{"n_layer": 8, "d_model": 896, "n_head": 7, "n_kv_head": 1, "head_dim": 128, "d_mlp": 2368, "vocab_size": 8804, "activation": "swiglu", "norm": "rmsnorm", "norm_place": "pre", "norm_eps": 1e-06, "positions": "rope", "rope_base": 10000.0, "rope_fraction": 1.0, "qk_norm": false, "attn_scale": 0.0884, "bias": "none", "tie_embeddings": false, "parallel_block": false, "init": "uniform", "init_std_qkv": 0.0158, "init_std_o": 0.0, "init_std_up": 0.0158, "init_std_down": 0.0, "optimizer": "muon", "lr": 0.00542, "lr_mult_o": 1.5, "beta1": 0.9, "lr_head": 0.00327, "grad_clip": 0.5, "warmup_steps": 200, "schedule": "wsd", "decay_fraction": 0.606, "decay_shape": "linear", "final_lr_fraction": 0.0, "batch_tokens": [65536, 131072, 196608], "seq_len": 2048, "doc_mask": true, "train_tokens": 1342000000, "steps": 11499, "dataset": "wikipedia_en"}
MLP neurons of a small language model. Each row is named by its layer, matrix (gate and up: input weights) and neuron, and shows model dimensions 208-399. Each number is 128 + 32 x the weight over its row's rms, rounded and kept within 0 to 255. Numbers have three digits each. A neuron's up and down rows have the sign that makes its largest values positive.
After each neuron's rows, "fires on" lists the tokens most often at its 100 highest values on Wikipedia text that the model never trained on.

L5.gate10:094135087141125087151099127178164049114116117141235107136139112099099176100176076104097150143100125117160140111105117062098140108157132096091078129173146106121175137063076168067106106152137151112130112082115161162115117111146176146161146099159142168092093150146154106077156161152123094105072118144097160168155115125161124119134119100100093172107151160201082073106134133115111127182066085110114156097098131183154110084127117189099150184143107176096109175113086108084156179137172065106191113128142138114194161124131133183134135055157126097159100140146119160132146183119129131141
L5.up10:183149082124121141121117095170140170160101110203136114147100142075135116127110093178112171117187109132111166110115144127154127147185101139076168158183110115211113149178152085063101097124135144137087147110048157154117128147142118195139119069151117141090151143115108114111099107156133119138166205125074088162067141077185136104116153115119084150116096140132173113134142116074124082139122168081117110079162112142125126168091110120095142138168136173148152165197105129058118108120146108086068148176084097138128129050159141137090118094121110130091149182094070101148112124084176134081
fires on: "R", ".", "P", "C"

L5.gate2177:113139181111116171119134101169125125114094154135074140126144150073148126164132101117124217113109144123074161112109153106092170077101080039141121138105095126098136133087141164153092163112116137097140171090155157129098198163156149157111091049115137159206105098153094180041053122116131162087175144132106153126095110102109087105098130159173113079147181070143133117117147155149120116121130132138083121153128139101155158161153099076141069157130146174136177150114166215144062161128168120111132104132117138095129116119177107088126157113109129084143132101092107138125129102113091110113
L5.up2177:165112086160118226127025141087082102160144085112116136099165153114074157116158085128107110110081130089142151180123124139142110124134108096141121090135161134122101138108000104178189123145139111072140107180108124177076140126130097073121110149120179123090119136167088159138080127172118186098106099141189137100154110141135132091149158163063097131130097133120105163082157166111150154164109133111112098143135132150128138202117141099119085142161177109126122144124091155168113153183193121117141152040105100173161126154108124144162175117081099148158151118140112154103158136113136145122
fires on: "in", "an", "stan", "ay", "=="

L5.gate1354:176085161106095067119101174157124150126112163147098155130181098072126109082081044144169149154130141117113135062156114144174097076092112165164137126153137101160131111092100145203149094132179057092119131201060093213115152165177156141105071134098148136100134139040164124125091107112170144174111155119067107113195132197049138140107112112149149114175106206082129094135130115111135156192204143143127170115074145147152117123161124127123114112127125114049084180138171125129095088075142132138108080143150106130114092073144129088117140119144084105144110140120098100159123125126089148119
L5.up1354:134143151111131140170122117142175148105104164114132063134146136150148183133157133089109150111085154163077166132113137135128111106106138105135130099109130171116201123204139169109148121128167174192155157109174034209110112158183145178104056115141162080054049076093160142168136082119168108133113109128123103112110070123128143181141133097103112110102167144118155134135157128095186167130086088063164048126118155144141113158162153123123139142078118139157159067152164046083135111105174100097182113148149119098142133098132123082160082144157136107153142044143122087092153140093096076117
fires on: ", ", ") ", "(", "\" "

L5.gate45:112082083118209103130126131086097097009142179135057126113148141076161126080143099125132149134142156171149139121195136090126107151117110104147181133107118117167132106069166108152180107029128133141098125097111113141126105166152102109074141107165130126157117123132094153104085138058147135149135142180172155172097119154097111175176117091159132132114155115084105087149140104101168162160149054111111116164127122131144152108137164116173058137083087076068082131048066141035150090127134143113156126174167124180131114151120081116113121131154152092169093139135110154140134147148102091067
L5.up45:120128124119165133129072103172149119105118109153122138136150088104143108118139111147150119107181127162187171166196147107154100099157133116117177121127186167139042167089192166119151086049089121125106081117093160168131130115180098089153165150144180094147095154147158134186124106059123107090120114125146149100138067169111055133119109139185148113111180106101119130176121109079119108182164091123139138185145158155150175107120152112100083148147102076129153136122100117117160107135158130094116189190153128194161115120114117102106100139146152100130163101076158162098108081133105106093
fires on: ", ", "\n\n", "in ", ": ", "1", "; "

L5.gate263:122134166127078144108138136130106126115125128148186161126114126155125155104135133194128155156195134095087165099113129123081104074139104156078087092150166108107173057134098146123196129173151104096114120125143075114142158069163111159156152111118150167126158199104161065139134158133141232076118124142176112134122144213133159121157089136149111127082111047128094154117153119122139100112144190168125162089153148111097110158114107097174161105181188137085138144078128176101145072065156114132128094137154149117151170104100105073132158094115097081159157168134152157134160117122173142115
L5.up263:143109110174105143083186140159132116108104153082180247142183142128170153158087153133165125109151112162137112148138116074154148126095116122116093162141099103131114119124103159113151135146078118110143096210201145206111180094127102115123086121119093196087098109133100156132113093126171117147181072177117160164084068160114108143140136153134140173084089096151124129070142075143143078113172114149172172104132078102173112124149132193130163151173093188198176154113143136095115149119142111162133123146193123128101109126135118087169150122127136186131127108115148121093141129117130188119
fires on: "\"", "(", "'"

L5.gate649:097081108113133134123106144137134155111168155113132094163098133131119093162086108130121052119124130105101128114119113120106090093162098113136077062124169092162153142153144076111091113106131121154151164151127208124141063088136088164140157119126094175133160135125087131207141099170157119183100080096163129117198126155141125128099086119106106159100101168183082124118106150080126089126112154085125145158106115140116120169114102127162100138142124141093161132137101108126143151150130104158168125040102097091184161123146136111146114173131141104131102140161058153044131154149144097118
L5.up649:137058225125119095145061097142178109123117116091135109139159111122100088178130098155142105116122130064133216152142105143070136043119115161162115133104145123142169135145087090092091116128098184069105137154153156147110121114128207126145078161104166134140159144135082090193102143130143115104087104148177095101169097106096160099125100164128114189094144152169126148084124135124169158154131068067062101068100130121143120137084107109139119127143155076081168138085091097114125138079124186143132115156107110160126137138082146111150095116106126108098188065123122121098078124172131115110
fires on: "'", "ation", "e", "ion"

L5.gate2282:091109158151118084148154110124133149232112167124122104147131120060131153131096141105125123157068144217107101139103119135156137194130101166106148129165129141137125133073173157155120163153157110174160119080124134135131212178092142172146171076138117131096119138060101165143155138137102119144101217132138134081099150117186151144076114163084115165143143146137100149095165107138080155137122108119048154149160173050146167120126123151130182098083148125161098087163185131113209109087140168150088118106082074177115192142076157133135124125185153148160091143118113150093110103092063138072
L5.up2282:091110110141128097121138115091130140132240159120110113150150144115130178134095099124153145117178101145162154105104167119121118170088164180120133099134156080149113106158132114093110144123128084124158157112108082111147136103113114156138195129136109150177108094163110165138191160160101095130104221093197123117085080095105125160184179152078141126153190105119156072146157111112084127098129098116182133113140121128143143101119082120151174123096132141147163182123069089137063103116162134138137102159101127090141128167136158128186185124166108106144054092126136097161055146132118086104
fires on: "as ", "li", "for ", "E", "from "

L5.gate2075:090146126127152112137114144184115119129103124144124167140166141109099151098219117097112168093172125113089169082108062136122089104175130127155098089144164143225118074132130104083111092169128084076157124141047170141129084143096175110108166158136127194127137093129103167170102106088159117210072046124164102113126085125165102111176112074074171136149063116109106126146161162134110098093090120164124101158147080081127125140135128127137143095175119132060199080181114121103118154098089085136082093149162080140097159171162120089118059145076157155158083091151023184088138066158106098124
L5.up2075:114072101113087115102160113181164147144117116078102157141149108068132088143123118127109127150072062162115112088056182149139111130101125093163084125104112160107118147152139109064232136124104165168159149123076109083110121145150120135149148080094111168178095128109160177118132149137130189105083117177163099169107111067110107111077210097097177095109039047144129141173141109127078141099114146091151091089122122114143148127152177155114135125069122101108129109139169145115048147097085143122210056174184114097152145183184141125115090096164119167169169131113108168073165145153175149165
fires on: ".", "is", ":", "r"

L5.gate148:137122128117136153136121098114097116115157116080111137139105120091183136113109065103113150125169146136101209184175176165083090173140079134135152083161158113125119123167125119078107133154124161154126122150117123119128162148094153118120118133147155151047122136166124192105091101135093116172143054125090122148130100112152127151074116156125093135129177083146079149120112099145119126142146148077117153133205121128177094118105082140131111129157149089176109092111122119162166131134123084162090077214196123112122141141059043102162101126144120173091143120127109155148136085119137149160
L5.up148:132159120162097134161139126116091091103154140201150150152072098079064106099203115107147154166158102177140199151130140175151128198137146170138136152117101132169079153170112130146117122193168114147076132133102166105156171147093170103165127081140140172139184104139088186158128081086083105116109178123059071140148109073164084181089122155081166121203079084147132105087108130097113127126180110131137104105151067213107167131117126156119156146170119111140084116131158145175105134176119122107090153148170087036118125107115045101106074117122106159096099174125177125107163116149140120057
fires on: "of ", "and ", "in ", "& "

L5.gate1605:102108133122130164129131203192161106109221092161110129188107157063111141171150162171102157131144135101132105106109087128092139125126100148174159175131122086191150103100113142153065091132074115182148110169114214084093107112131095169167115151168141152148130100149079147150095160140107115161148119113133106149100143084137126149152154153125203138106124078089071160123109140045149143145136103109165101105076120145141066131074142172161093134121123156172183143108145087116138119135177093104117116113053117119148095125133116117120205122114163178101161117100129113115124125069165099128
L5.up1605:101142144139149151165151123187094153138165179077108091112121208088169113140132143139105185132192132160157147103135144111161057132159121184070055127108110106141112116086116107120153088136098134138157167112156137085109142103169072143075132065097104095103117089164097151184122081174127100114167147118087100142159155119156091186182177156122094096106154126125109134147137144126135144123119079069106106126118045124096126181111175078132099156136152145134157108119098179193169148115167092183126128139165149051150065150121132148144114117119147101144141145114110145163168175123128137142
fires on: "| ", " ", "; ", "W "

L5.gate306:124155150138177159180151148156092052119144174104132144135089121091162140134165067138150158202141117130145133154096091130103143137149108094148169068109183128126092093178106155150164113137132190079176158142116099170129141078070133178092137132085155167069125165161090165134075145149097150167156154129090128153097106122108111155172070125145154117155118145128094154163156121100174099100139123140141164170136150086111156176193100169063119139094140091097092124124172141134108147123159140172111129111194142171104175138166087051155123127107187176128120129091154086094152144189120114140
L5.up306:071135166116140125206169174089108147149122147086208190121149068098065108140171147084110101127167120122142169142077116121116121093119110114154167068147121104125145125139072120177196139185132156111117130177154149179145135068144130128124084131141171135119150168110058075177133170149100068125154169169083171131146200144037166074140080110117127115137111088090150068149133162136126108136107163118156148146167149091135185144155117145095207138104108122079103145195120131123076148102187127186102166160180190158105141146169071077143173135109135155129125133136125067134164137082170176152
fires on: ", ", "– ", ": ", "): ", "("

L5.gate509:048130088078110106114127114121158191123085136155145146146135167155120174088122147113099112144121139120118157052149100127137111095127118101122157170140123122132100147094088138161123056087155093132127188134143111135130099120147059103104102134138113171087162143165171107185106184159156071112162152133149062125061102150108150130100125099089113075092149125156096139146141115141165153141134121155173108170148123157143126136169111114152157128190140137082140109147164130152164124131124117147118140107133105132133112101098095125080071157090152128148119114173069121116113145132134176095
L5.up509:149138089116143140118095065136120146194149110143176116099165175155116165081142124088134095085130135130160148138107105117113040079084124144156112163100110146121098104105118160098169122117082139128154068144121135195119058108167099095128113083119176069160136101176107114157138129121064176090097117167121137124144100083207156138139144141207155125118156132120119183146145106085157089118108110092081110108108146182102153096105174095182122132069114147211177117152132171168103124114113120110146107146075105189153119116112156131191082095132087101174159098086141095136165175138127095046
fires on: ".", "(", "'"

L5.gate1178:163190140100133126116092109127096076115076102091191081150120159148105098184135149136145144142131153123144128135176155153169106196091173130187134107124129097116139080125122155126124147138122120135175103154099092099119161144132134138110097114081073118140112118132118099135131157156186090112153105127149120075125129164140121117074081085125158076098170139134143136132145168141159178071146131122113136137153167158147081151106134152073083087088177147119118143143155083139146116147151140136134128148089170104096122109122102135180118121142083124121153165107172137146172122161149138136
L5.up1178:090128104115132115121115054095091148129103109081134103122066169118203104107130142157114122148141074111082176198130148154177084068060125145185142138115117094097057101161100146119109099149116135135148128157150105087152139137075138102119128094074068130134124142131156160124169076162180093137112124100073080138172166067117086108173092130099109109121109156088141174184138121190095088166121131114123143166123172108179177152119123124102159132092102128119161077130104135162155062153205177155113148109107152091110117164155119128122100121133094132104095110049163153171143133164103122154
fires on: "as ", "As ", ": "

L5.gate215:115137117105119120106110082170132169141110157180154135146110171143118075156134091101170105105153155151114164132126175128121107065073046124149149104095157088184121093069108100106129115176153108102097128114147186150103110107117157112103121137121158147147098114098143115143078176203134103164151165176143145105171125136171116111180092108115112141058095135096091078140122127148094122105134099120118186144178099144148094127119110142136127057137063154106125101168129123131126084113156195133117092101148196083140108122129136126130123114076125145154124112100092171135082122125116118075
L5.up215:119125144144161069095186175128139079090094169125179146150174128164094132070160055104169054178171112129145053190014115139068069162109173127160104163157169129092068092118135176145055120161185130152070175124137175156134111143182214088127135138090147209121121096116087152174111111154112134100167141127141147190132074108088096128137156109163157141115125173108128121094160134117079110138163162151105128114133112145158106171135114142118136182099124078162187132116171167155132099093143153094144197058099122143036122140156115020136148186104147095087118054100147082073168166181137109093
fires on: "'", "’"

L5.gate1807:070154094120084163124067125121146121136112116092140122099120125138178118126070144145124168106146169125104189097068113178103140145114051176100127140134107148118173167137145130151168076114110075103130177157127145137159121172137092116144144166130130135118153087105120125125126092078086114134081172188182165086155096181151122092155124116089205130054200133091119145125113136151091100175160085093200171135144177080057096113108182148132130131163108135136172143124179115147147059079170112152135114139113169110132123144124143123075115124127168165151180079161135192144152153127085156086
L5.up1807:167067074061157103133148137133095178137134162154150124124207186119195172181159130129115119098122114156132033134147118122112067073171080130099186142152125119216065142110123150088092089163138099100168139117169126152137120120163078153179152116156123140171117081108148139066094069082099089103093123089136169155165131134151151104146081097114093143146106168134143100139111119107149129100099138156121170137082078099084112131097177125115121090197153099113135089143145124178156121114082073149113089155114154113102093150129128189077133148086124097153128142127101130082147171148115153091
fires on: "0 ", " ", "1 ", "W ", "er", "wood"

L5.gate2238:116101127143085159105138160117156141083179158153154096163148147120140147128151157091187148112182080118159088107167169096172180149113121130144122115199155169158105180083122147144151137092144127120124117185158108126138145104197137122144123138171112167169138156109104141087110153089101115122113097123169129143130124149206122078155178141084144088147082026133107095094117091149151145136155154168082138164093153173163117193117100107098167145151136069152081134119129089109120134179149106143102099134111160121130082106114149147170153121122068078128147113109173113135155166104099141161
L5.up2238:097196107114038125112151175164170252144232112163145133140142136112118114197152131102125104071149150117157178081086130144101086157154124100158082160129170148108163177147155123139133080142173117091176146129175124106119107107144136122106101103115146140118103138094104179112146172099173102069136133164073103117065119208196167127093147114141090119180110109110096149100088104166136124086133140072108168062091105124095129155109122129153148121085145096172127121142141175118136158110159141176161131146143147103146135108131188108055109173112079128052150113103089195158180161102145171130
fires on: "of "

L5.gate1013:091178142022121108118100143094143124138138135150096141129117195180162111170135082131126178172075132074179133083049087133056140158087071194126103124123115139096172129089121138162207155118099145146191102101127149182107135092163162145165096131148148141144137141135087147152106142096096133095084124118127153126112098123172087131168132131170113110161141167117111105143110174084155113168126128132126072206134110157125139155129149123173089103110132156093176147126158136064124106095133093156079136107136154141138137127131137114145107135166106139099126071149114162168203129103119111145
L5.up1013:143150113103107119136169130149152059102104112141163151130133124141124141121145138137172091170122140132177123121149096151152159158101112175149125148130150125138069093093124143164081097061082187077103142138151148122131141120114173156119023138188121219162135106105162108069129128083111157139164061127102120100107135125160141126147129120135119109060159126137061179165093116133144065156093142100100126080136190139180122067140141112144151115072097143140122114093131132100118101110148116175108094159165202153114152136163170123163074171114132159183134114134168177136188121069121104172
fires on: "'", ", ", "."

L5.gate1619:128081110130103132120149139178098096159151126125167178097175141107089124119169077149141069113110167160166161144221157077165150113143165054166123130182131141101087165204106138140169145112127158075153179192073131144142121156179128106153133139190171144082121180079132159107186107085080110149123080124062189056166160066093152126148085118116050130113088119133112122164135159104149184125148136084119166159134164106174092153170091138099092084111149167070187160106101095157104120105141105122195192173111170116126088099111080121110111106111172094076117102154135144107151096075115130093
L5.up1619:138187084096134159119120160145122101075115074154153137133174152108158132132115143119162147139158110167107109159123149108104143109122158083131170098146132096120093165167153135063142111108142121088144112156128076168102174127165087126162153115125196102157134104130123134142170188156113135167138145116142137169190139077121147090127125106160088137093158122083143193123116102075158164120154220128110062106123134110138166167114164188158084114177117146149165125128120061158130151108155127153123153198122098136154138117162110106081109104092116166096152119128093143124119105101134150176
fires on: "P", "p", "R", "r"

L5.gate530:156143100113127118092095118158097103112121125087160120132097115175125139140140119128168104111108132109160135127059137095122090171085167143131079125054088096100184074068133166148106135127107151129205152200143154093124171099172131093135122162160093088128128116167122141121144137158164147110193116169134076070069179081109129143107058147121116099104100106083114207050098148140078124124136145113129127085133146098091160202128116103105169095155083125114137095128152117148101104133133095069134147127114161127144218132104124130106148080147145092135128098160128163144104106098145156143
L5.up530:132095161161121149212129105173109108095142135102094131141153166096093150142139147145175086082096166146098158128094126159136080135148102143046097115101125113085110104098141119147098124134121146116128149144095129149146148151094118108144092089161096111146091118115129161156146123127145128111129191141113155160117101081123164115172127127158165121115170134155085122150157106134138156087135064100121161137123191100114104087111078145137154096112068144123121162139126186108139158081120120085071158140131098138100106128194163129149124178099121072116150156124180074067091123133091061146
fires on: "as ", "on ", "(", "under ", "years ", "a "

L5.gate843:116079150150083091094145131119132097092069158114135101130139151151171185146133097097124142099059116121140167079087084142131130091075158105163187163050121118085163146072088119171114110181145122137122166154114126126123110196093131120103110096152152135140143082166148124166154071095067146182138180115133093119171125067174126155108137173150136076118137105133088134152197138096128117090150178060141145099130205089131095163138133144091130140117119157167140115126089118194133158167091141113105141124108118096156144157160104073113150110156177117169116106127131084130075137162174068141
L5.up843:132116111126150100140123135162133138180105162085085124118126128135125151103115071173135156172077137155139078127081087178175146175122078116119118059086155143092130168136094142093113191117137138177131137141132098078159100094078145126153168186160095141077135144161115168132128132100164096190129150166130085213060153122146085115127085157143130148150113180135069158188152151100097159088158094127102142092137120136120122120139143108137175152126140154117175126110124114051094115120092129150155165094170113130164200069092148113120125094135152104080174078127129088107136122083106195184
fires on: "-", "/"

L5.gate1896:211132142118161168081099112066160162148145119186166128090133156173046114153183085133144129168151147071142126188106116076140172101136101141101126075097128137147142096097125098137123143127097172104136123147140161131126117130093138167151200129133130106086135115150122103115077131086164189151150102114090144085102161127131127167112138113118119156123120176119121096174128140087124088148080168138190207114169121115111118086144158102135155116078161088142140065159143063101153083169084147095060054106121179138086193061123096116083117156147104118188121123116101105172124085172146155114
L5.up1896:214179119113164146161089096069154159144167148160122140103109160112086129168151146140145150095127186129078176170126105083117187130111102108123174057161134123135132123168137074155112156122066154172193153105133082173138116160159185151126160169132130084099073125111089144079097139116103139183141119145068097086164139128136115111086091099159120104133188136169169088170166094165132067169134156108145107137173160103140150167104090133170132091118076139106181137163176098119127131130086165119143110074128161163143136102125108147175106103109124074163125142120077080103090130112110172153
fires on: "-", "ach", "con", "Mar"

L5.gate1815:169083081113145116098078168111147138123077151118139158128122231141144174181139157087159114121164126166144136124115115165113141170204120133168153125085107210037129132109140156061166151111170159111107092185102172126126120114119101084072103131133106126144142152091205151099104200168193131147086134123161099106141135090140131104168131084136162137079155085082136128134137102096103098140111092093131143081119162108085094112139224104152101168106072174132131117096086103139163117116130118080123139117158126149140150114142153135138113154174147114164108127122111101146130107155095083128
L5.up1815:054136134128131108072157165116152143107131138154188149108147146149125130110153149158146107173112173132104172098106112125088130109167117097122108149135121095164141133145049084104173063109118152098126108157118206161130154098144133162166162150144145143115108158093126083133102109139178139157116141122107143144134088105115138057119121087122098100148069092124139118136155108136072100122125082161186100117164150183100163102109170149143119132075124147057117131136136144144093134151148132165086213087118136131128173113137145084149131114085119128102172105101115134110080140071077139152
fires on: "B", "C", "F", "/", "M"

L5.gate925:190118090157166128112127080126126164093123090106115128126133154106142127163158192133164156179097101116104119102132118159140148095104121086098135134103142098122117140132144121110098145151178098146057146167117158175125110110150137166083098064081133129179156135133163092141132168140086088061089142141156127132102101163121138126139134144110122133031160159127155123164110130157129093064145121143175137067117094133119140193190098070122186124185127142082123133145060120168119155155106135087119103138113148123150091095120156142098114147126096087167106138078112128148123090158078119087
L5.up925:145151129165089179131107138122145199154046131128122174106167139080127160172130152109166126111182149160175140109165175122149152083081062176185084128068157128091142197134071140192118165160125168071055147159168118139161171153105184076188132123157122131146148068149120110123133096117130144155170103158190132135082159113148137109139090157149107154131123116115100115119176153108115145148119070092148151138113152121095160061171158123160108115084077119180165145154160136080091092134166076119079142147148103119126101149152080091157145148144123139106141118155191128162079139127107177137
fires on: "/", "$", "v", "ph", "-"

L5.gate854:114130142135187135112137152169177127071111034144094086176119153124218136058117087133087143073158123160088138126096146163100150040142075124123141112140108121121130131079154131141129129182113087120177142120152120225143114109144188144171165187144115181155126098153070118146135094141144099133037149090176147099086180094147082156085169130064137181173125155126112177146153162126095115159157129172169126129179198143178205131186098114148163210178167147104136117089159139143125060095086071131107126099095115203087132135129147120158119086104119108113125129242121119126116135114128096116
L5.up854:123060116122117095102102149169117127101171135111166083159120081133129074170131195164121105116128112115144070113125147084163163146140126140109157162134077095154151121157126117114122156150086117122115145088132142108146118113131164146143146085158172136165101099141202107089116203136134167162136141145074140136141136098155096160144177086152069145110121145084182126093089118142165107118105116133144132134129133110106141138071129110128164101125102141109093102102148180042198167132133111073133135148117102165154112154083150069160180120123079142134096117126076161126167123130180097178
fires on: ".", "/"

L5.gate1586:111152155111149097132139108085084107094111134166109062179111123141153164131133096208161117093138114060110168159126138141141151143167189090138136143101127145190125182155133119130121099095146135148133115169107089139128180079184149070090052145091152092115091102120183086106136152097071107159167102067152183114096125108138167100109164115095084169148127181162100113139110141111145130198154123194106185131160161079056133123084118110111188158060151140082124129103098132105147189122097091034117154163130096143107137099114084105124121219132189108084106138091054120145114104175131088152
L5.up1586:099136222177117140123133152117128087128051189130154182122184186117054130128136084119112102102147099160126136125099083211134158107159152122133102088096186101169113178158135077074165160089136150166069073108145107105133148136163096122123135157121114106135096172135057121169073079086098081149106120161053113101145132146138078123109143063113143113094083126094128117175110108135197181111164104153114134135093114107175086196149117108133159082135106168126134133093095104092100140065098141177114115171108135120166106110193157109102129103114152159129076100114106113127141091147097118167
fires on: "um", "l", "/"

L5.gate431:143126104093112093140140096061083102083089144148116148136159107157112146119135130129082147171165141122129125066160156141090089099131102122147115088119135141115121119125137143189126108077117099090078093076159128120148139131170137109133120088160124161134126151117168110161122145108128134111127175131207096122152170171196067119116123127181137136102085105169088174119151170124123082128120105115178085100143142167171123113159120120145151151091068177137102143139177141094150150180101098125139133157158155147168051151124011106221108098089141126107155155196129186120140130078059157118
L5.up431:059101085126153124112141146102094129131097156130158128091161163088121172194122144079118136103144190162061140122126221098103121165093100093142076143087140115160105058151152113101128135151146043135113112129117130128161167141174101056165106140128194131101113053136106139067123167081159115192156137175129124164098104128107176112096117110117086168072166193175175123194159132151136168105113170136090104169154095111120144158114091117145097137098130167135182160131150098105124133169197145118142159166109145173128167160137128115188112126127167132121096143148189179106090102088106107114
fires on: "the ", "th ", "-"

L5.gate551:120160090142172175152106160134160149144135175165155181071137151079117192138137091131123134142115161116158089168030112119076134144146130154120057087193168108143104073107097158144174119146154123168113126117139115132141109104069148115103131126176127174151187111147180148113123136096123166064115166127116105134096120101153158118145154110130131137117141189143079102144191106146142105095066124087126167123081134131150115109137138080197133137090082122098088090154122069092134143093121111132114160179107132108123171140128080148093106104162110121140186126149146115158143139173115126072
L5.up551:073107078091089148168176120190151122106104130137142165089158118134163160158169080103061160128126160108118109130088114199140207152131097092184120108101167102137123116180164098099127150147093147168116096094158148134133135142111083159167095019158157170108114083122091144117093122127134183086155151192098175160095143106121044127081087064100091164132130144159107131115120126133173075143160188167130121118129182136145127159126115141160128171133103147140173079205100148142137131098163146165128136172149121127099120135110086062105140153149126164100121114189161137163154146099113154070
fires on: ", ", "(", "), ", "also "

L5.gate850:140093162144116144111119171183127160141159110136108074166090180136148115164084175144122057115078139148159112137123114142130114138082110135126103058167104081094101097096129114060175129128208094090159055056133096117139125145128101132162108066142104139136138150104106141083094088161135132048167171140052135184149142088078117175141113107090104066131161167146126088185140187086122176120134106095118144204172155141156053088133096125159125195170128127139166118102130126120125138048224081101126167181149116171117157100133092143123138063156107129191111112162126138084087170160096107057
L5.up850:144117156108160152111106107131143112081125121117079105128099138096165160166093141115122128134144073139153152100182194151085137155152116100083124158129167089192067106137095112130044182108109135139110068045155173117083122089101084101041118119077090116113118196113124186117103115134087115191175121142159118113157102105130136115123117045106155055148109102166132117146175155113095125071127137140114140147103065178089087098118156080135157086104178126183112153148112088150190081176113106106145158126159166184177153132145101142143114131147144103123076121118145090129100156129121138160
fires on: "to ", "for ", "as ", "into ", "ev", "not "

L5.gate2126:124084112075143130082103183163127098101130110105110075124100145107138171168134119176056135136126158192100091131143148082061106135145154177128128146122113127166072038096139188153146074130089096088179109157172132157162087084146099181126147134154146108131125100124092175096140121125092174089133105133131105075105158071128091114079140126151116122152089093148121140069156179127159126179126128084155136096138151135129153139134104131088152139154176141112140162131084131093094163123088097122149107160137148166113143134181094112126087174169116153127144116179141109119126157095154176190
L5.up2126:113144073130182131111145118110194104118106169099152112138151147110099125094166117112134089131151103223106162158167137142112151130163086160131114088135131129191097096148120111107095167123106124134134135156148146126131124088154114156117100135178104126160168082143087169101091170100082189155078108127112113112088080080167179149105104159145157137104076169207117130113099206127143162128124078151097153162128074111173096134130124134106138172124113162152131198111184092139102117119079083131152128089116113122122037162170145133100152106087159136125107133206181207153062087130145140131
fires on: "the ", "s ", "a ", "| "

L5.gate244:114139066112092152110112198142131204108139141131139127149136116116125121097132082091173119148152109106093077174123124021144125115070100168150173124105164135184123125136104044170124128145139115098077149180143144202158106134143129118110116108099121125172095085127111069161131142186124172098157114115124092113123164125112136132101153109138157129171153141163120077163093119119151107195169100089120212165163130193171146140139114104117064149130132112147124076118133153085151153090097144125126085075172133156123166131119149100130110141140144100117123080124133108155126118136130142101
L5.up244:142116119105062067061089162118070182117180129135107117112082129118187105101100165137182152154118118152171149131105061136108132135110130119134104116135144116094104063100102051193108151161095164119132143100074156123123103102165101147140156107088150074108119140117095132185128086189149125135132121109157093173192167119132104156142132164150095123151131088154096060126116082127131020169177145085148126101102183115066172140129097126120178122113069209113151154089124159130128120132126115119092133136105101143154119111102116113146153145131177106139121081166166066064177162086170111147
fires on: "'", "’", "g", "“"

L5.gate1587:160075132147103135168109126160131163084153155144120085109144170104186149134174117157175083109102142146145171164142109099116068103118109082148124154123131164155124082101177104175141118125076103169110184168147119184129031146120121087191168086132193121146174104150194174153094140097126081126119175069116118119114083152168152149137055129144044122139157158161146117161159111048134122133108148170179095151199122102077119077142151129129127122173152114109159125144121123140161126077082135169141144095095113125126131110113180134176129153130083167124104111165132117128096113173093167142
L5.up1587:141095107130123134146107093151096160098117085100096113084139138117171155106137158113095110097109131121084163126135115104091163154123091121140092085085105111153097082175122106160114112154102106066158167084150154143131088098175118116171127094088153178135149112109118121135120097121138085074124152080105134108046153113140114118133117124124059139116140116152145102119134128067111138154148197099127116116151103074178056118153089140115091123161131116181141103191183167063062104142092142157115136109086154184189117172168124125084137117126096130112136150144102152090084095151102143166
fires on: "known ", "such ", "who ", "P", "- "

L5.gate2080:094146181102109116112130149156115096130126143170086119129162133112125126091165126164037108133188116157172172139167198089149116138157192191123144156099152127060053161138141137135150100149131124179163090115102101158183162145092100178139148040196109191096106112093132117078095162109169077174139113174126103137130075101142138126129117107102139131122155192118173175082155163173122132073150124154108096187099113097126071078136188117191174112174154080111132133082149130054161106108162137129111127099118140184084164088072124123221141155104074109107153152179126100173118170112175106110
L5.up2080:151172091112103117178147162170071083081121102154160158170128104113126133124160138151096143112146119132123142222141128111105163109101153104076152121172149182059135164126122136090216119124142131123167112133101184195111112134168103229176094155112113177191123131113126108153180152127124138151106174142110110078123115130139122103149122116154165124146095124123206042111128121140139142142131133112140132108154113105172136141130117118132132106173118133119141099162198128122137080093109154163076105138147127111118094118109040110147096101095116162116145110073159109174154047077154079110
fires on: "in ", "built ", "on "